{
  "n_head": 3,
  "vocab_size": 1115,
  "norm_place": "pre",
  "qk_norm": false,
  "attn_scale": 0.125,
  "bias": "none",
  "init_std_qkv": 0.0352,
  "optimizer": "adam_atan2",
  "grad_clip": 1.0,
  "decay_fraction": 0.723,
  "decay_shape": "linear",
  "train_tokens": 150500000
}
MLP neurons of a small language model. Each row is named by its layer, matrix (gate and up: input weights) and neuron, and shows model dimensions 16-143. Each number is 500 + 40 x the weight over its row's rms, rounded and kept within 0 to 999. Numbers have three digits each. A neuron's up and down rows have the sign that makes its largest values positive.
After each neuron's rows, "fires after" lists the tokens most often just before its 100 highest values on Wikipedia text that the model never trained on. A number after a token or word is its count.

L4.gate304:516475461530422506483565580518467480502547446554494562530450461497529492562507491468518443492511422561567547479457561478508489539497462517497501499519521514501435496491472498483556482557518503555462496501471562444521565425452561515531454545469502573422451503566600465528576420470529497468550472498499477490521526568517547548483560451481575482492493465453465435504534569453530487470499
L4.up304:537540493540481474465578506573457441513543568605512524551509542454538523440521517497555482434471450564407514476564557496556482483474512459496500452469463542524514600434541524523511522539399443515554530545488536483510446500532474515507536523489469462508497514462470526506440524448449499520540541396532492529452558501500488427572512510500514492500517525516500529471489510499500498445541
fires after: " h" 21, "ig" 11, "v" 9, " H" 8, "b" 8

L5.gate383:458508584468455572478567476548477460456449509525493585525525529532521524499413421391468477545434471588512515506510460435478469448535491496543417529482574540469485492499538481453502472501451508484546492466491493546460505477523531471477557543523512439525504517453482484480509476512525468516513437513497546579563477472465528495465532510422531512549532506534460529471495572504436447477422
L5.up383:427495463482525478481516456462539516601517490471525436485496492504500453426556445515452516445472495435484461528495475547439506441449530533559504447566553400459562466464529527461522434508537496479519502495491481542458458481510477491497498495466500405556512499481516477520462459495547466497455486565481417485489502553455477511524457511543529445491560538543429475584494475546530483498521
fires after: " st" 15, " St" 10, " s" 9, " sh" 8, "nd" 7, " S" 7

L2.gate67:490531498408537420450600503455505495483497498445519499531480439380519521487514486478428485568514584410500513487498510484559432543481510548528497531529588535542561446519517509526508456486534512499494488396472505488473601459474453498510494543502529515441505476483499490569507485538539478566554464478435531513581505551393515493517508556509514481514481447457483517516446507476476490479496
L2.up67:564500476561499451512517452558509541510441510473492503443425488467435507478506512511510470504469503535487526499475461510547501523531505507431528475489549466552496479468473487470590560528506568574450517492548549473476501445524478606470508482532471523423557470493507541473456534465580533487496581462491555465453487526543516488508497471537448580417491495515462414465459462417522492453446
fires after: "id" 11, "ed" 10, "on" 8, " D" 8, "it" 8, "ut" 7

L5.gate301:524461435496460547516546565494543518541542427475494511549483532499464511504489444444497492512482519587465522454459506536477565494500533481515450484514557471546514497483515446517447478525496560458423481492530527496531473508540496404523493509529458516486533476553441456510528467434559524426539552463441449567459519486520477470483535483488503604528511504429569492461457549560470472542519
L5.up301:505517435490545507562490546526447511541486581569496588472497516566525538525535507501474519484547477494503429533489545505485476482483514496555559508493542554497469556496549558399464547482475482462472497498466441609487470490510454477486534468499452490548511459515397521461493495525509580478554484547477419534479527476552459455479501524480479577537461503531528506521473491475485449527553
fires after: " L" 17, " p" 9, " S" 9, " F" 5, " P" 5, " B" 5

L5.gate52:485571502534558453563537476471538506492571479499554554477533494507493508518496561520508556482493556527524481473468426493491506486477552469471448516442551405490545535522441461495488494467488519488548449465505529512485533575474497394481502549490446509408480514460510488497565564480545589527520589543519473536435463540507579524527541509486484530478434507521544495440448401504511542496468
L5.up52:483517499489464555565477526503504547563495503473488422479528513454581530456491340493512516500509421569517463431499474589461564568458494542438527530493492511505493414518470459488527484516550513509515455446508531510516465542501438506551466513546463517472469535509418464515486433514580516569497519523456429493481476460500523556545497528484523498509541393469534462488482495516522501489506
fires after: " r" 20, " R" 15, " M" 8, " ag" 5, "en" 4

L4.gate299:485506510484508491508491503459471560552456463509456494477556455530522544468564476444434502575520499503484535548450451498539503414506498450552492539484484515426461513484479508509424467447547517491470532510444551485455491464509519552545478557463493530520520529466516452530509482491567521477581539530443451532424502522500475448575503409435558495482490565525441546482434562557529536430465
L4.up299:413507496549454488499508565474526563498435413466506494561491526512385428464512529539469469532493526517507587538463482508475533505529448533519509425444475504522528496497472544511536502495513548510498514449555493559421507479478539514484457513482503538513445533546507497571533497541497479485484467464478509476442487535553546519507494469516510510488492561546495536480453522609537551385497
fires after: " b" 26, "rit" 18, "ie" 10, " B" 10

L5.gate364:439514498499478496526414521521479495523496515540461540486516495499524468572572437494498522457508505545483535479475500444529534470503501522489457490486563480498501527569502438534494581486429512503522481562461503506508502475504496449543554644517505522487468526525475466519540458491556524544494545546465496527498480543513453574480489495489478482407486587470590508538479521513556492467521
L5.up364:560502476480506502468498399480520439539552500447475517533542478491483464531463526461497454524442515532547519517491473486475445492555440570527536527495497508543506442490476502593534491535473578485508477490479512439531496650605488473584518489522535480504534433467454489525511485493545509548494462541472434491466478513486539482539552503488469575550526462557490449516493464572531524420511
fires after: " r" 21, " g" 13, " R" 7, " ro" 6, " b" 6, " l" 5

L2.gate131:499453477504516495485570478491530459522512469431496467528469473500460477472510461447491468506480505531511508505478444456472483494432465552493520541442505512473495493444465509480537542403569475526528518490569478480476478482576468533457505506443485501466513487474534482488519489535520511428498472608447512558455455525465468458457453468545541462526499472465470538485513451499508430479581
L2.up131:478512520485570490421519537575460435540592469501589466489545531495464557443492503486543533488494508494504562458479503582518524508467538450517488461485500497495486395508463531514517535505460477545515477516465506496552498483516531484520495513481429509544460517527503462488517473465559529545435545467556543531510534518452499551498570499562605459501510491548467551414519465458561498493498
fires after: " Ar" 19, " Aust" 13, "y" 12, " sy" 7, "ro" 5

L5.gate21:414509527509548482466579453497446557520507500527607574481506510501460467571465497503463448526491521526538561518491468466455487473492501470474549456590477562502520491530480475512436394455530528504514575547473456369443552489496480485513482538513493564455529449474551468555528475502509444510529427544507471536469534461465508508480544485500500477515590556548531531569454493521425546510508
L5.up21:490487462476545473588417532461465528465486498440450457537514488521488479526538556514576551485507522475501500469493534498506523571544412555489502508437524549554453477481450482459526516397472508511535538551478517478488503530494476500542530490506466507482497436409496492533531491563508534506437550562477472491442497535524499450474526393501493514507494430466458443520496484416492529541488
fires after: " |" 20, " D" 15, "ep" 9, "p" 5, "on" 5

L2.gate28:478525546422496503480503502505438525552568481440487549485452454482556537518534487490450499496509462566502492494511467463564530465543503434495520520579472505551439497526601499547547449517558524523539519500444485518486463536539500485458560434556462460540506409499454433565508519515528558492525471515509498540472516527525483556505537521539493486509466498525461493476531492451488496549544
L2.up28:475498483534542502451467459530456496520509543489509534465518508473572495564482482523515553538547573487499470481546478488549570527437445504468547513510512505550374585495489468467441482556543553591435503506516438511412512454449526467475555432458555492498494465428518536480438549513410488510561495486500468493511496524523494499562501474512459540578519487437430475557520537531526519505525
fires after: " Ch" 27, " S" 18, " Ar" 10, " J" 7, " H" 7, " C" 5

L4.gate19:443496456536504468477439530558437478455459458525545526511461540531561521514466486454493556470472474439450625492487472554487538505496519476536449486452495535494466537535488489536552374529448533537483508518530519460488484517471422456527519492529495448553538569459500399561483500562544540515489472517541504526516535493538532492463487432487501510583495516518522492460504549540479482501494
L4.up19:529463535486483525512542466469416453489464602514405478528414525500578499485528491405555570450476528512440488503478534520475549476529532524560588471495461467504468453609509549512515448516477521515479471502536508504521502515504535476475519466536485526486528469476468528453482541496429497555482493527504443506470526526544455482520444390512428489452525524428516457481646519395531484492507
fires after: " S" 15, " s" 12, " Al" 11, "im" 11, " al" 10, " y" 9

L2.gate302:463473482478470399514519543504457478531511433514432558493445467404503536506508498446494447480440541504485527499422404491493492566474477519560525504499570488460523457464554505562445504515543498482484476600485537444504477514457427512484466548512476525503470449506540479493533477447531507508468505519515471575502531512524472476515601432470530384544538503536486497541547470450487499482483
L2.up302:509527453470490511560485494598477538438453508480508541462478476453511576531460518473419505487479529430483492469524509452527515541480524551512553449485464491524452521430492514481493479570466433542452511477467535512425507455517486477507582474453479541552522533512491521415531451500485469561523420461535412508489474456563558442525533558464540486575437490457465537482477407510542442504463
fires after: "e" 18, " G" 15, " g" 9, " Gr" 7, " Ch" 7, " Ar" 6

L2.gate247:532545531407479522563481529474416480477538493508471600536510488500427570555499425505515501488503436537504518492510502444486580499530473493464472478456580515586510564525473485463458386534560558453497496530507550436536513522530508455461549503494460515443552456475454476509492519463555473445510533510554495550538533530452430507478444555405482509478482553505484473454497522492427522544509
L2.up247:554563524520448502492474575508488491611470425537448512503519484403530562540451481521483482468481462492480572500507549547516476530500458448559513518535531505505521575554493504496527515533462557494480502488519463495565448575435469473524550482435470481520522511552460486524544456445594547428424526548583503491503444521518502459444518456571485489492424482566487543501484480566514519513540
fires after: " A" 21, " p" 14, " C" 9, " R" 6, " O" 6

L6.gate93:467552468503509461459536555447432516508566533510511465561419525500490433479557459497520494520552455522482492528450439440489531555535441560514511493514560512490502489561500460469519531483520486506446433429545551578493489497570540477479533504581581491520541467486512456469490506513509569407469540536536554534457481500459520524500453482567480509540466494490479479508599480507504448560470
L6.up93:446541512604510484514473460508599395507517508504621476545460475517475485443452497566516421491489471482492480514481499476496497530529500528453498597503520474483536441480565479518474504507520477506541509474425455557484503482473495481533502454499554489523435483511520586444503486521493504499423439525571454474490523475530504474457529499523447512508489482529430491514492493497533527410510
fires after: " d" 19, " m" 19, "ad" 4, "ver" 4, "ark" 4

L5.gate41:495449536462548435441471470478475511407543570536431510514460511493380486509522487543534418513498498519503546458520571421509511472461535541467491449451538505405493507557439527515480466505492466507418530584479496559553470518527488409467488444527506467413532440510514544475489480493520481550522541518529511502528494540491546524465493547493496552438493489514495468448492517547473534445564
L5.up41:529467496537476548536481477521466557477546510478520531498504507463529528490486473482432520518438465504520492485505559424521523450476500503557466435480440434452567478583444486568539485503468490491559486508491540545532463501523542419444555459480534522500467517549540474471524507521534559496469457433495473532495519506453541530534509524527459489530562508453550460524530543515421536467472
fires after: "-" 49, " (" 6, " \"" 4, "." 4, " P" 4, " p" 4

L2.gate249:504526432393454531397504520540556493519429425447495503476509443544432472528499531503446485513522484533487541445466491486498476493433450500479508548417537490514494478528562638517464482478444527473495494527465440496519578519530466477526564541478505513499463494424523421544564505466542535471620549461456523548456473489535532518503513557432475423501486505503499593466473491562463509492549
L2.up249:420493511507453508467560500449521466513487478528444485498549478550502480431512484487453505490541569502491526489485481527556450461426478509559491473529460527471559469497524514494516487483497471451576417511447430484465497453596522494484403497473552545479475511471622497506555508520511523507510510538482473515465565476462528541487475470552537508495505467493418567450524529522561546433515
fires after: " " 25, " sy" 21, " E" 15, "y" 8, "he" 7, "l" 5

L4.gate285:511474478530532516474463545499458538567540515485500527452445507488432642484469508495448437521530427467504519506465490552472551443517550487440470505462540474528552473562466411493480439547489519456501532507436507477574444483471487512495516450487477530521537517457489497519513495495547457457481480523551514578466580473454463499495510469472535585493527528583554489433492499562454541437441
L4.up285:466453488525570486444472474514528501584480482472484497522458457514405509432474491511526455432482470518511496564433424509461573444489473425477429576512552534474533444502474537498532468520459501434518528559430556534579555455476499539523525439443525484474511498572504465491539495563493421489470445520477518483454535506444477528499455479519538458435502591576435535457538434538543543442466
fires after: " B" 22, " b" 18, "ab" 9, "ograp" 6, " d" 6, " " 6

L2.gate191:399439517495513472491550455545454465483521520479456481464450483469484535462572512531451571495532463488494532496425462467559530447532447494479449498569528477495544410515465529536505539532511461523524456506483528537461439501493491530443517457498482507478553533517522481583493468549531497541487496480531515508488499422500486544559524479491454507523559503508543549522573451539534513535558
L2.up191:451442524516504439540488499581451483404479468438555563568524567489485506523523523547439480415503480472563505571420424482464596488472482543506494529556481515474567471492540534515478432465525487503446465506480464509467447540519474481562516526526515551501543465519539495521488561452452437486470426467528530499469456509484458500563506470512497402459581521545526484476496521475526565532510
fires after: "y" 16, " Fran" 15, " y" 12, " Y" 10, " J" 7, " German" 7

L6.gate113:505491463541498506521523527522510482528504502474454522485467532530439573553585509508402534499448523493445584508525502461525489510440517414507422476523511561499467480498437516489462540559453490484478524527538497534494499457530481480552512505499525498493499534418492498508466499467509580434541607529570501526447444578586439408511531502454475476538564452501516576439454464499522430586499
L6.up113:535484539534417497574464496546499558447436518510531505519514504494503522475513530530542422517510421446511485407518473539583503489508541463463473504470476433429562449413542559528506525431455507519529541473470455440511551484570561512461499477473518544527507471503548487586537569466513565478527482423555471547510486520509478468528568492516525479517558488504440524497423458542486566421478
fires after: " Can" 14, "an" 13, " le" 7, "al" 7, " E" 6, "c" 5

L2.gate150:498497597429475444479494471511522495495478523530481533514491491491470564491468539518487482528436562495509504523530475446547493475521470494457483482503467552555455421570500471552485469501494504495581449558488555455479539544550474556445516449501520424479486481477529445475539525416517513544446464495483513565577482482469563458506507535488514598587531516516503553503474500463568475460414
L2.up150:527449503453523521554450462443443532549477437498500500460498533540513498498508434540493450490498475602478394493542494397471517530462441473571501509534522506582580537539421434436502487532518526489555454546472486539527461556453499433470501503456455505533481485502544486522501492429496510434574574502430516504484469517462446475497537500493587520495513517505514520512423459578519592506432
fires after: " C" 38, " c" 36, "in" 8, "an" 4

L6.gate29:495614534418452522463549467425542492461484512444488563565469512496522528498556452497541453474575469509532581517524483415546496496512476539482521471465519514504510592499524398530531546546544520459533496519478531527529452518486486417416479507486513556466483487479548489500449521503410520480564513531507562569494525534490495493517508464499520545477527571461603489446540492513524542520481
L6.up29:577412436482490492478430489544519562477526543473460486556490611485520523472455527491454467541572517464477562427561466584555491518480498499504482529431507492623473525524435506531467572484442494511431494492456463500521520515450491519481492472494493470476505495497465470581554530461457454516496457502473500497446541479497495424500512469522450494504561486483598501462449512519440453517453
fires after: " pro" 22, " re" 10, " ex" 9, " R" 7, " p" 6, " Pro" 4

L5.gate82:439492504564540482594608499527466491484476506523506553483450491472464496523557522487401514539496433523483530546494569480480535484478483457471501455562538586470513447522457508531533456490491493556451424537554508499544525468477542488553504506415466483434533487459566460487507521500516477468491492519495486540518524495518478508436470482452476522470460498538559521496471493509554505466528
L5.up82:471406548497496522471478542517406482525496527534507433411486436489463409470505504457446506551490495520551522505450428479449466528497502441484538473490560487466439494555506485500449550461506546439457482476527486494523497523485514528436529530537518462415498522501509507474531540565495512503542512553516520497501471498540509521516494405552449454515519506484538479493467494447440512472473
fires after: "m" 15, " B" 12, " M" 10, "\n" 7, " act" 7

L5.gate304:558544478488498518423560449417491418480467552462525458545511551432490579474409547482494517588500432521556525536481550467467526479506453504534523483471460512485445483550484456496554433504527474534455453490499457424560492472543566533407434483487479489477487523506474404490505560521492467560456486505469510508496531507498518530579482518476556528508485491514507493482464528534498483536487
L5.up304:461484506509423528510536518467492372485493529434520457469484503386595498495494421468536451594514491473491438545396467473413543464501487444519544526511496450517477534479504518511569565536526455529507434513444422508500492507488527482528454533469456455486522533503461510472539513468486533423488474530452515481489446491479562509500494484560543513454405533539418506522492533498569472508505
fires after: " S" 19, " v" 11, "s" 10, " V" 9, "v" 7, " to" 5

L2.gate14:349487511498477442486542508459455499519489465511560458556474431554561488447475475446499522487486533514555511579455519510497493472477529527515541473512491406486499416471486507539525509455534492521539437531507524500496501455541450568495456501479508493458560537447375436495421501476470536468470540531578506532484521473491563525486515536535521482523488542636562498509495483496523578458545
L2.up14:393526576429378504470527474435453438495512496464512512537490469513448559422522550447533491480455402475516497533442514442552547480453468513533500577537457473461464458500502527449558530499519476477533528524473501446490511456518489489458491526436516549460507502500522499467524534433557576480501521455509574511490503489489446500499470563512474476533523492531500472520553501470491513562480
fires after: " M" 24, " Y" 19, " Mar" 13, " Fran" 6

L6.gate376:576503481420468442499515538539470502447493552539501438536516510482460449466420452520487506504453509584583535500510461457511448551507479499511487477474517531432505481556512486511480514486514499538512576564415505522469537500520439505493517462610465424457465505495462434540518573449460478528516477491512565505513540528559555504481468537510529531557453524576422394530461448496468531494455
L6.up376:512523556508476578515546460478534465606492482499453511488441522526571571556504435436495507488554452490534524497507509543474521491494481509461573591481503556518498514507481494467541428519567505519503518497481458531496463556547416493510480492482469464512544476559534480539524513535574594520524470485507454514473536445609507490530521432470438447472506428375474585496520538469512463483542
fires after: " S" 24, " s" 16, " " 14, "|" 11, "A" 9, "S" 6

L2.gate293:528493476462534491522504525522486495471444529418481489503487510479518495521452490488487482558559534497531526533517484429546502477454484468518597581470492541419497477509416487523496472471512465509472450459516467473463532547414478521496541460555505473489456468565456407509550560552555454500482496481450488515487564536515498512535473520445537467511513411548516521538486491508466496469488
L2.up293:465471486506429449549520458512535452501424570555498481505543488443430494466489465528454492516545525530467461549431515487510504557525469530449494567412484445565520446497458581525565543505494461530464452430481506446492607490519431573425546477538580455480519517493503513538531522490501516513440481525471484460511471389575550513473525518538493496479522477499542435494526507495424436483490
fires after: " s" 28, " S" 27, "ers" 10, "t" 10, "S" 5

L4.gate151:473507500470521514511617499460476535517555534423496514572479515511478476490445540471486566539574466494517473484492497417477533544477535565472513466519492598515526443515507484519490591524507454589499545507394520479506554503488465489578521498516526513450525519446419437437530446576522477515410510558498456552517519508528519510450540496445472542455428466522481554475509476489521557508485
L4.up151:470410616424578506408458470512570454525448561523412542510565511458502494515475488482507501525515459558554525502534553488501490495474451567533543480449520516499596472516453435508569416507467512579449504546523495475525528429525554516484473447536496438553477467478496565490478463532506473490524497470472528500544466489445546422478486500479504475487490542506523585517523484462561490476480
fires after: " sy" 13, "T" 11, "t" 9, "y" 9, "m" 8, "i" 5

L4.gate204:530547456536430493533482491503492444486522552496457479484441517489535426546562510528460488501535437516496450518527557565525545553503494543466483510478418567544504539499474494541505525568484462507473515510492542540518452504437492500430504526487484494474535436409493507495496468428519522431561475475433489570442509523561428551516519491409431455488454519529508489527478462569502485472406
L4.up204:541554506467580551440449479452458517501462502471503400567525476505512470469468526463477487483516506475555487467478490537424533441462522522510444521488496556458467461554495482576505536488564485484440589489502492475570510520513442500527517554505617589556500476455458470490557489531565522570506501493549491510456507519535501495559513498430439422505501424570456508503450504551567535489426
fires after: " b" 18, "|---|---|---|---" 17, " |\n" 14, " f" 7

L4.gate248:500481507467516478499553506452505508474490508465511525424417520541423450478428501471573472487452509514506511454460468427416525452508473534482492485512532526620526522576526476512451542510446504487493498497467504485524569485482472460487491518522422480536489450534524503482484551463524515521493504499513549549495491530467528491434481500512479488443531489549432542437473496450482497585482
L4.up248:471518542576529475528516483509485534555424501528577450473531442467463486503465578477419597591504486553481474447542539470444507469493551530570520527541491487514510475527401475555513476517501514452459452507516563507500517556531460503563493460532528543602574483518501539607586426435453482539506422518495521488531485476477480472474522592537487464456463456535480473453512464534503520468524
fires after: " m" 28, "ad" 13, " he" 13, " c" 11, "c" 10, " elect" 5

L2.gate4:473530510555469510514531486373401518515454439451458511541465461510520492591458510445439452499547418470463561565529518599487468482446506543451559469519540484509527535512515480541476477481445523456471492492541531509486482539533491508531528553512494507541525451425466428461459549515554538455540552473447551564485520484453478560472480485475449513513509495465478468537485534577449545470486
L2.up4:516512493465509509448525480500476521498501571502437529453497533489412469525565470584530539487510474535469556510548577443473505506562574449459478454472484432470471532491516474508462479478438487508503451569467495561493547533491465528456479529460512537475497504497419451426434453455463509535451505525458467518462537491524494489510563478485445569584475474585534483510470524500499522533481
fires after: " p" 28, " M" 26, " P" 10, "pp" 7, " f" 7, " F" 4

L5.gate341:512558558490462534461490498510508510535501521550538554456522478508447466548502468505485505550496376555514496530448443446529580491441487439513528526484471424571451491493497489496485424468561522518500482514519559471508470543438540463551540486400490501439487529399496441428542533464523487464582479496469424521554534540587545483521488504453495479462430554532417518520531533480478492516468
L5.up341:457537532469440514514495598534517555585483481482534448444491454466484476477519403537501459516487497479541492543445435506572565436497510489510471532536476465451476441478533519456583464518452513482450443531577469547472457540485497468481502539451456442549433522487520531551421518552505436552495439500468509463501554501511522567482484425538531482453550452476521558490469503427480508561542
fires after: " M" 12, " B" 11, " N" 9, "m" 8, "ach" 6, "ch" 5

L2.gate264:447466545558511440501492520556489492429481514456499580489460504477508486521542517466505496502475559500474593514488485468516544465468388496527546525471484548587496527512511449537565541571515580547496598556520466549485525540476461448476531455475533467475515467470494488493442563525560462494539472567472522504494552531561523503521469472467547468528580489605562447530583513442494471560499
L2.up264:481481495444484504475495473493544511455479470455494491550469496497459471474538506467495544473494566442471540472480502451460540490509450535472507541523498530536380539563527496503532535456518498542465502524531528541417464544453428484556520561453505538478503494523495467508476576560469514495550505471478520488512456439519518555516491535506527495600481436589476397495451482503494515535507
fires after: " S" 29, " s" 5, " Y" 5, " Is" 5, "es" 4, " (" 4

L6.gate142:500519549622535541413530536533473577508501478556480552492493443569476527493492442533461522505522461533473542460475445511499567475493538421491533481506557497493472488519474445570436504477567553493450498480451511520481520536513562473441510507571512509490501473446496467486433523471465452508490583528414543526523518476554569546492510519486555483415530499452481470496553516562439492525500
L6.up142:474515502525512536513473478449447501405472480520426568450441518460536513556479455501464531505451554558528446489471535523456451466492480457539519454478457573507538544517473489488508447399451559473514469539487563526500542477517477497489513447479518529483558502483459561531495468522545442429509518522472491511457556518528525563425507455486479514526495493521534528450502492538467594534447
fires after: " W" 19, " B" 14, " p" 9, " P" 7, " R" 6

L5.gate11:522484526519465440477539473467463540430494475528495548480516503458556507537447549493523460481548496534504477482535417527489530437466416486481525587503467524504594491489429513524453452543486521531562499457520486480542583567502455478505569494469607460472503534507569389504559482527519485462566469464512535567557468554503487500414566531479474502520545529507411489477459537484534444417470
L5.up11:552423509518447479466506488532526462498510507491466589446545496534553523518481545524586476471582525476482510524483425463507490557475481486517449524448436460437572557528474479530469532438512480537481452471512420428441511558559447512514527577421561486511491594483511503594523505452468481489562492506455454542469477513528454516544447483482506479498558556533523545534495425515464458483496
fires after: " sy" 18, "ag" 10, "c" 9, " ac" 8, " dec" 8, "ec" 5

L2.gate193:525504508486491496504563523491477494522492493478514487500474546512504490540526396476545587561484499489484595451420501504537497545526483436563512475526505556549459461540414466534465458519516486454529495518521581508522503507440536461416508475458465557484538520478531412531556512470520526508499512586476457538564522524476523461523536574511577547476464474466563494390514479564504440499503
L2.up193:491593495496479512466473523530476500491475475502517562570560589573409505461478450516502522586470441553472518475528500552524478496563550501586499477557462567546508453521541524478562483499471496476474445556487515456481412531509518479431602540505534506506503478467521504515444490501508538453541562554502517517551518499492526472503594528502553507533475573416482450495518450564454530482507
fires after: "ow" 19, " H" 19, " v" 8, "on" 7, "n" 7, "v" 5

L4.gate142:456468481522536490439517465457465476463532550440517499478567581580514592462559515549482638454529483541551506574461480526458457591478498486535548503469455569453476518551424491498495522511496540549475494467414503448419573468505491514489462472509480423458473507493407456527473542555464457450502454493477495520491494534615505536498561562434519558548537499516511501529526515511409480521499
L4.up142:495549523479439508537485505525554449520499540452448558459522484456522456478523546505492497470495487462565513495510477496510488505470484470427540471508481490473463429493524459472550498540488556539497496499470496504495538454538469472456421513427490531499542534482488499485535441564444531496441515485460561549460500469523509537495561551444593539558513432495553488488471507512458469519537
fires after: " s" 14, "at" 11, "uc" 11, "s" 8, " S" 8, " ed" 8

L2.gate134:488505515485476458465572550480504512383551501514529491481428573496486602448511506551555444549494471550484542444529426425475432545450486515492487492402493493423496482492499486481505533544555491486503455517458488519460552464491493471505487527591523444529492523473450483471553553434506493425438479491485536560556465541535517494481433557482484457460499565574463502523552517480473498482491
L2.up134:525406538492518510529554439492564431488432542521590483492555451501455484398449552494538492525489483477558490524529503496457540493539447480476494532483500541473497528561487505508464558534554541566487547525483494533480544542504489529536404477439514441476492503528491438568473503521491449453518484461477445491500476484607492475529501516534446609452531507555517571465521540512545502511444
fires after: "al" 22, " S" 10, "ol" 9, "os" 8, "s" 5, "un" 5

L6.gate78:396536525500487489418519473521452499505527458503550548497378540510513493486555479467530501508556502527516503420424512415481504546517445509531568452526514403566502529516470520538478431445578526484478491470422473503463565515460518537504496567432516535446448502495536478442557593521549492475480492487392496510497503515486548492479518477388433546563482522489497522532496450509465557470533
L6.up78:478537486546438498541513559449507564504438544519509538501471481584495519555556520559527503497533454508476487468462509433512551526491423513494470544531572457580534481486527527506466439478476493508535497503444426568505525503500555489487558566477541530470388452549551495464572569481491495453493501539527512483502494523452598561568542497484445532464553510567500546471528419515520564511533
fires after: " E" 20, " I" 8, "C" 8, " sy" 7, " an" 5, "c" 4

L6.gate84:459510472507525485433540487535506527495448529486490514546469552559503464488469515503397538520495473431522525452483436529497571498520477505537504616479519502491525502542451503545450548518511458488504532545478472530501475500538480393516604419474531494504396536427487395526534488520446489481485419587547489570466561428494554532511515534354546419507518448519463506492515474483573508470488
L6.up84:462539437456497503497584470457463467559496491490488544457512440595464478526437469481488492467501500468472435473569569513494509544479465533529507515528505577407604611501463492481495467523484434526571518518583555500479494465481490451476531481516443459509544485498502452505475503480463488490537484476436512510501461533518447438472448494459512495488556495396478426496477554475431463508436
fires after: " " 27, "-" 12, " en" 8, "T" 7, " sy" 5, "\n" 5

L5.gate110:475435470528510477511482482491473476504511562511437410493471583530467450546448522553494505551471460524533457533464483458449518443480461572503488451475467513474490527572494451543521482500564435488604539561526493491493552529546409481503523554531469490472454554497477482525590536501467542507435473488524484548514503534489488614487456464516465470491486596509569465556493519501479492477413
L5.up110:480552530440523514484514468520463550562466529471448562527480576532517537506400518484463489493469511471510500533477527469485530468506492487475483472502480544515474525562532506513442450448551482487479449500436574499456444523549464471466543537565512498472544488474547425469468508546496541484451561413469467526484539493458477520489508462500453541493552546484547489512501528498460461553480
fires after: " r" 16, " R" 13, "or" 13, "r" 9, " com" 6

L5.gate262:536477508551554470442579541489414502562468569536420501515412499467487443496512469564544477576547489450530543537467546554501443541543540568482517435528515437485586469566460535482499568486471523477448488466510547555549513509528524558444518500534437469508550476465484509472515527519489570503536483509506611552467443478482509522456498443501533519559491470464504440538520532510511470481493
L5.up262:477486496626549510515448554462518481516493566480462487499467478445522518408476534451508494517527423471507580587560476428566522487485466514509475518541479491497522456510458493486545445463532491488563483431579498438517517551453432569558514486469547507483461474533541449507532497584521542491555445553528491533553477428505463495530489509505432520485580470497495440486543537522397552546486
fires after: " d" 30, " m" 20, " D" 19, "R" 6, " de" 4, " con" 4

L4.gate189:558481460514544474523497502536505527500580539518497532423448483510513504490477525479488501595495461505505475558471430489465483502484536448495458484472524502531518446445484462532499535555497521497498512481500506494477536498486506432378478512547492495447487492530507464475561571495515554460485498501536508536568526492543528536510511547506513534450490549559534458444480516422569488567468
L4.up189:529514496457477525539488521535498466518475512520475516529494451559487495458455533444512580502488425495500440502533514485418480450525445482505496554549477418462585527504478473492505446498496506528484483500501455409525527469525473468508526552431444456558417418490483467555546467486486476457495497474490494528552532492479472514567512513495504436534451491513584617450519489502448539520521
fires after: " c" 35, " C" 14, "u" 13, " M" 8, " H" 4, "c" 4

L5.gate293:501460559414444521487446537489503553477514549474523572476494498524477485547549466449503455533525482466495516413444580463491526481520451522511489558489503463593543512476464509504529567597570494598474420424459566436513468491513436496541440575518481460468503492503444454490472446532496518486474501489494448526452510497474578567525507467415461506405535532490521500481534497529468489458460
L5.up293:493435508537475483527475540465541464430539541500504620506414569488561517440510505546504476495588512416510519473543490483468410520495508478451501446530497436559493503447507573523495534564537475501406473405515471500518502581430472488483469523534441486492493471484546453487481512468480529480499561490493456532486530500449563499496495476496480562546500402511568440565432524524480475468504
fires after: " re" 18, "ie" 11, "p" 9, " an" 6, " Re" 5, "if" 5

L2.gate371:474534453457480513468511494465556464415549509468505480532513551503505553483470518510561529439473469477515552554449542514474433539476434447540419583439534502541506504497488456454536503489520521482489481489565484523474532517506502507487469529487476447397440507483483460534536498490527577542487525459523552564505453591475457519538563483488532539478453560589514516535472493506548498464546
L2.up371:483447511524493503506460522503548513491451479473500533485532506540484526498539525521518499480553475519535554515457518521491487588443422517462523585510469420473451453522594519546523567412598488495498516484563416430467572481536589561458465504472480554508492505390531494506560551484507576434536505506511501492504452553555545480454485494474471458483479500573496544532531502477512481469466
fires after: "al" 21, "ad" 18, " al" 9, "c" 7, " Ad" 4

L5.gate277:572459476484500502496465477540474436497465487498467566588467453441537542503539434556540580528533530518488449566479470574501468456463488471479453562537513527486566527550490528507360472512511535552523510454491492447500492465442429511470540487467488539508417441441548459571519546501515507480539567491533468539529500477527501472515574431403474513470527465527479469499508509475408463506451
L5.up277:437489509522519541511543507517503463542466521496460503533497554501653515386525513537540459498551474505406505506443443448489463512476492461473505515498522461498466464413566439540470497476479526516477464422508494435444564523470566589450470493547503493490529471520525516509499425412551452454547433498464547499568537496462491470503517533522539482447494506535505420518435485502489509489546
fires after: "t" 24, " c" 19, " st" 10, "ab" 5, "c" 5, " dec" 5